Weights of a small transformer language model.
Size: 12 layers, width 384, 3 heads of 128, MLP 1536 tanh GELU, vocabulary 8192, 25.2M parameters.
Architecture: LayerNorm before each block, learned positions, biases, tied embeddings.
Training: a variant of Adam for these matrices, 535M tokens, 8165 steps.
MLP neurons of a small language model. Each row is named by its layer, matrix (up: input weights) and neuron, and shows model dimensions 240-367. Each number is 50 + 12 x the weight over its row's rms, rounded and kept within 0 to 99.
After each neuron's rows, "fires in" lists the words (lower case) most often at its 100 highest values on Wikipedia text that the model never trained on.

L2.up144:51 58 43 51 83 57 45 55 54 48 55 50 51 47 58 68 65 32 32 52 50 40 64 68 48 30 47 37 40 37 36 43 49 42 42 44 45 57 41 42 49 54 43 49 79 51 52 25 58 46 28 34 72 61 47 56 53 59 41 31 85 55 48 41 50 47 14 46 32 56 54 54 29 52 68 30 59 72 60 60 68 45 52 48 62 61 31 59 16 45 62 72 54 59 63 43 41 46 43 44 35 48 62 51 54 50 34 56 69 45 41 56 52 41 52 41 58 46 38 38 41 51 51 41 60 52 43 61
fires in: "out", "back", "format", "starting", "for"

L2.up961:49 61 36 43 52 56 37 59 55 51 30 63 75 78 53 78 45 53 48 27 54 48 66 58 59 45 40 36 53 54 54 46 41 63 47 52 32 50 61 42 22 50 69 71 52 55 47 57 37 32 47 48 39 48 41 46 37 59 40 35 48 42 58 45 83 39 51 36 33 38 61 54 43 56 35 53 28 31 60 39 55 63 64 48 48 48 40 46 47 55 44 53 51 41 49 31 60 43 51 44 66 51 48 60 51 55 12 31 59 40 48 33 41 33 55 43 58 47 49 57 37 55 50 41 58 55 65 66
fires in: "country", "world", "singles", "national"

L3.up153:69 80 73 35 38 32 30 39 52 64 27 51 50 59 39 49 36 53 35 39 55 48 80 59 62 37 60 63 41 50 61 70 47 43 67 64 43 51 47 43 46 27 46 40 59 67 47 37 39 75 38 63 50 47 41 48 54 57 68 43 62 62 61 43 35 64 51 63 37 55 73 87 60 46 48 41 37 53 31 68 75 69 29 65 42 68 59 39 25 46 37 60 54 43 45 41 60 40 53 55 48 45 47 53 57 71 52 39 53 31 64 45 37 68 45 46 19 50 42 55 50 52 51 44 50 52 57 55
fires in: "most", "various", "among", "for", "some", "other"

L2.up1258:80 65 50 54 46 50 53 22 63 61 24 47 51 45 65 61 71 50 68 36 46 45 65 49 54 48 62 56 51 68 56 65 35 38 47 65 48 67 44 52 51 59 39 46 47 77 41 59 39 46 52 49 56 56 42 47 32 56 44 49 71 55 45 27 74 31 54 53 71 37 69 60 37 58 43 45 60 37 63 51 53 67 45 47 27 53 54 60 46 39 36 37 51 52 36 44 53 50 57 33 33 56 34 37 54 60 62 44 68 66 42 35 53 61 66 50 54 50 44 45 25 67 64 39 57 51 64 53
fires in: "american", "indian", "other", "jewish", "german", "international"

L8.up15:37 60 42 80 56 40 44 60 31 51 32 38 43 48 40 44 32 52 32 33 50 60 39 39 48 26 46 73 50 26 55 53 40 49 63 49 27 48 42 59 33 62 44 78 42 43 77 48 40 46 39 42 62 46 64 49 43 47 37 41 42 53 58 52 39 58 56 61 64 52 57 64 64 51 25 48 46 70 62 69 66 47 61 56 69 56 52 59 40 50 36 70 59 54 31 49 56 41 20 29 30 61 57 50 59 62 35 63 61 32 72 44 58 56 31 47 55 43 45 54 48 38 50 58 39 53 51 47
fires in: "who", "while", "blanchard"

L2.up376:62 59 54 43 39 67 38 74 53 57 34 58 43 80 57 48 42 58 51 22 46 56 59 50 65 40 58 54 77 18 63 35 15 53 60 51 52 51 45 47 59 43 38 54 54 68 45 45 58 58 52 62 39 50 46 39 37 77 26 45 68 37 63 37 44 52 49 52 63 75 36 79 40 65 55 55 52 49 46 52 74 58 58 54 55 53 18 44 49 50 51 57 55 57 46 41 58 60 49 44 60 45 72 41 44 64 58 62 59 42 45 43 55 58 40 45 36 50 48 39 34 40 52 49 57 66 42 49
fires in: "they", "one", "two", "vice", "ncaa"

L2.up1337:61 59 37 52 62 64 54 61 65 62 55 46 42 65 44 51 48 41 43 44 49 41 50 47 60 40 55 49 46 51 69 25 38 61 90 49 42 42 50 39 66 40 40 50 60 54 48 74 38 60 44 53 41 34 35 36 17 53 41 34 43 51 58 53 58 62 58 37 82 43 38 66 50 41 39 67 50 58 54 64 41 52 38 52 36 42 56 58 47 41 59 17 46 63 54 39 39 47 47 47 57 28 50 32 46 71 31 27 61 39 54 46 55 70 57 46 52 53 70 46 64 32 53 34 48 68 49 50
fires in: "american", "african", "british", "these", "africa", "canadian"

L2.up237:63 53 43 68 46 39 49 58 54 80 59 43 56 47 52 57 58 58 44 45 46 55 39 62 48 57 46 61 57 55 62 45 64 73 75 51 61 50 53 41 51 50 68 64 61 47 51 49 53 53 10 47 55 41 60 48 48 34 40 65 59 39 60 59 43 50 55 42 60 52 30 62 53 64 52 33 62 41 66 48 40 64 35 82 41 65 42 46 53 32 51 31 46 59 52 40 41 30 41 56 67 31 51 52 45 42 48 35 47 40 31 50 49 21 38 44 37 43 54 49 66 49 51 63 39 62 39 63
fires in: "death", "votes", "population", "accommodation", "elevation"

L8.up378:51 46 66 60 42 56 41 47 72 48 22 26 12 68 42 47 53 46 20 40 58 42 53 50 42 58 51 73 59 60 51 49 45 62 56 54 52 38 62 48 46 31 56 82 52 54 61 47 42 30 71 72 64 57 41 29 21 54 45 46 62 55 50 43 43 59 45 33 38 55 43 64 65 58 44 56 42 23 38 39 34 59 53 51 65 64 39 40 34 49 50 33 66 57 48 60 33 63 52 46 48 48 41 50 55 38 46 53 47 52 57 28 38 71 53 28 40 50 42 44 65 58 36 69 41 44 27 44
fires in: "the", "and", "who", "as", "their"

L2.up1023:34 37 66 40 55 46 57 40 52 48 48 67 37 72 62 52 62 43 36 58 62 56 35 51 45 37 51 42 63 53 39 58 43 57 61 45 58 47 61 41 78 35 59 62 63 49 61 62 34 62 54 50 58 40 81 47 35 90 31 47 50 36 68 51 45 39 50 42 60 67 47 58 60 68 67 44 67 48 65 52 50 50 49 56 63 51 44 59 50 35 56 60 47 47 44 53 45 55 37 56 40 55 52 29 43 53 48 23 37 50 37 42 51 52 43 70 24 45 41 52 53 62 45 42 32 49 58 59
fires in: "december", "january", "download", "billboard", "isbn"

L2.up920:56 33 76 51 52 48 45 48 54 55 43 36 54 50 67 57 70 51 57 32 66 56 27 70 43 50 54 42 41 46 46 58 31 64 79 70 49 62 49 41 51 68 39 51 55 64 75 54 24 30 41 52 41 35 62 43 34 59 51 55 58 52 37 52 47 65 54 48 47 37 27 51 58 45 42 53 48 50 61 34 30 59 54 57 45 70 69 56 60 41 46 35 52 44 39 79 48 43 40 43 58 44 43 42 56 73 54 35 47 60 53 38 56 50 45 51 61 36 58 53 76 45 52 59 22 46 39 58
fires in: "found", "parents", "father", "based", "power", "description"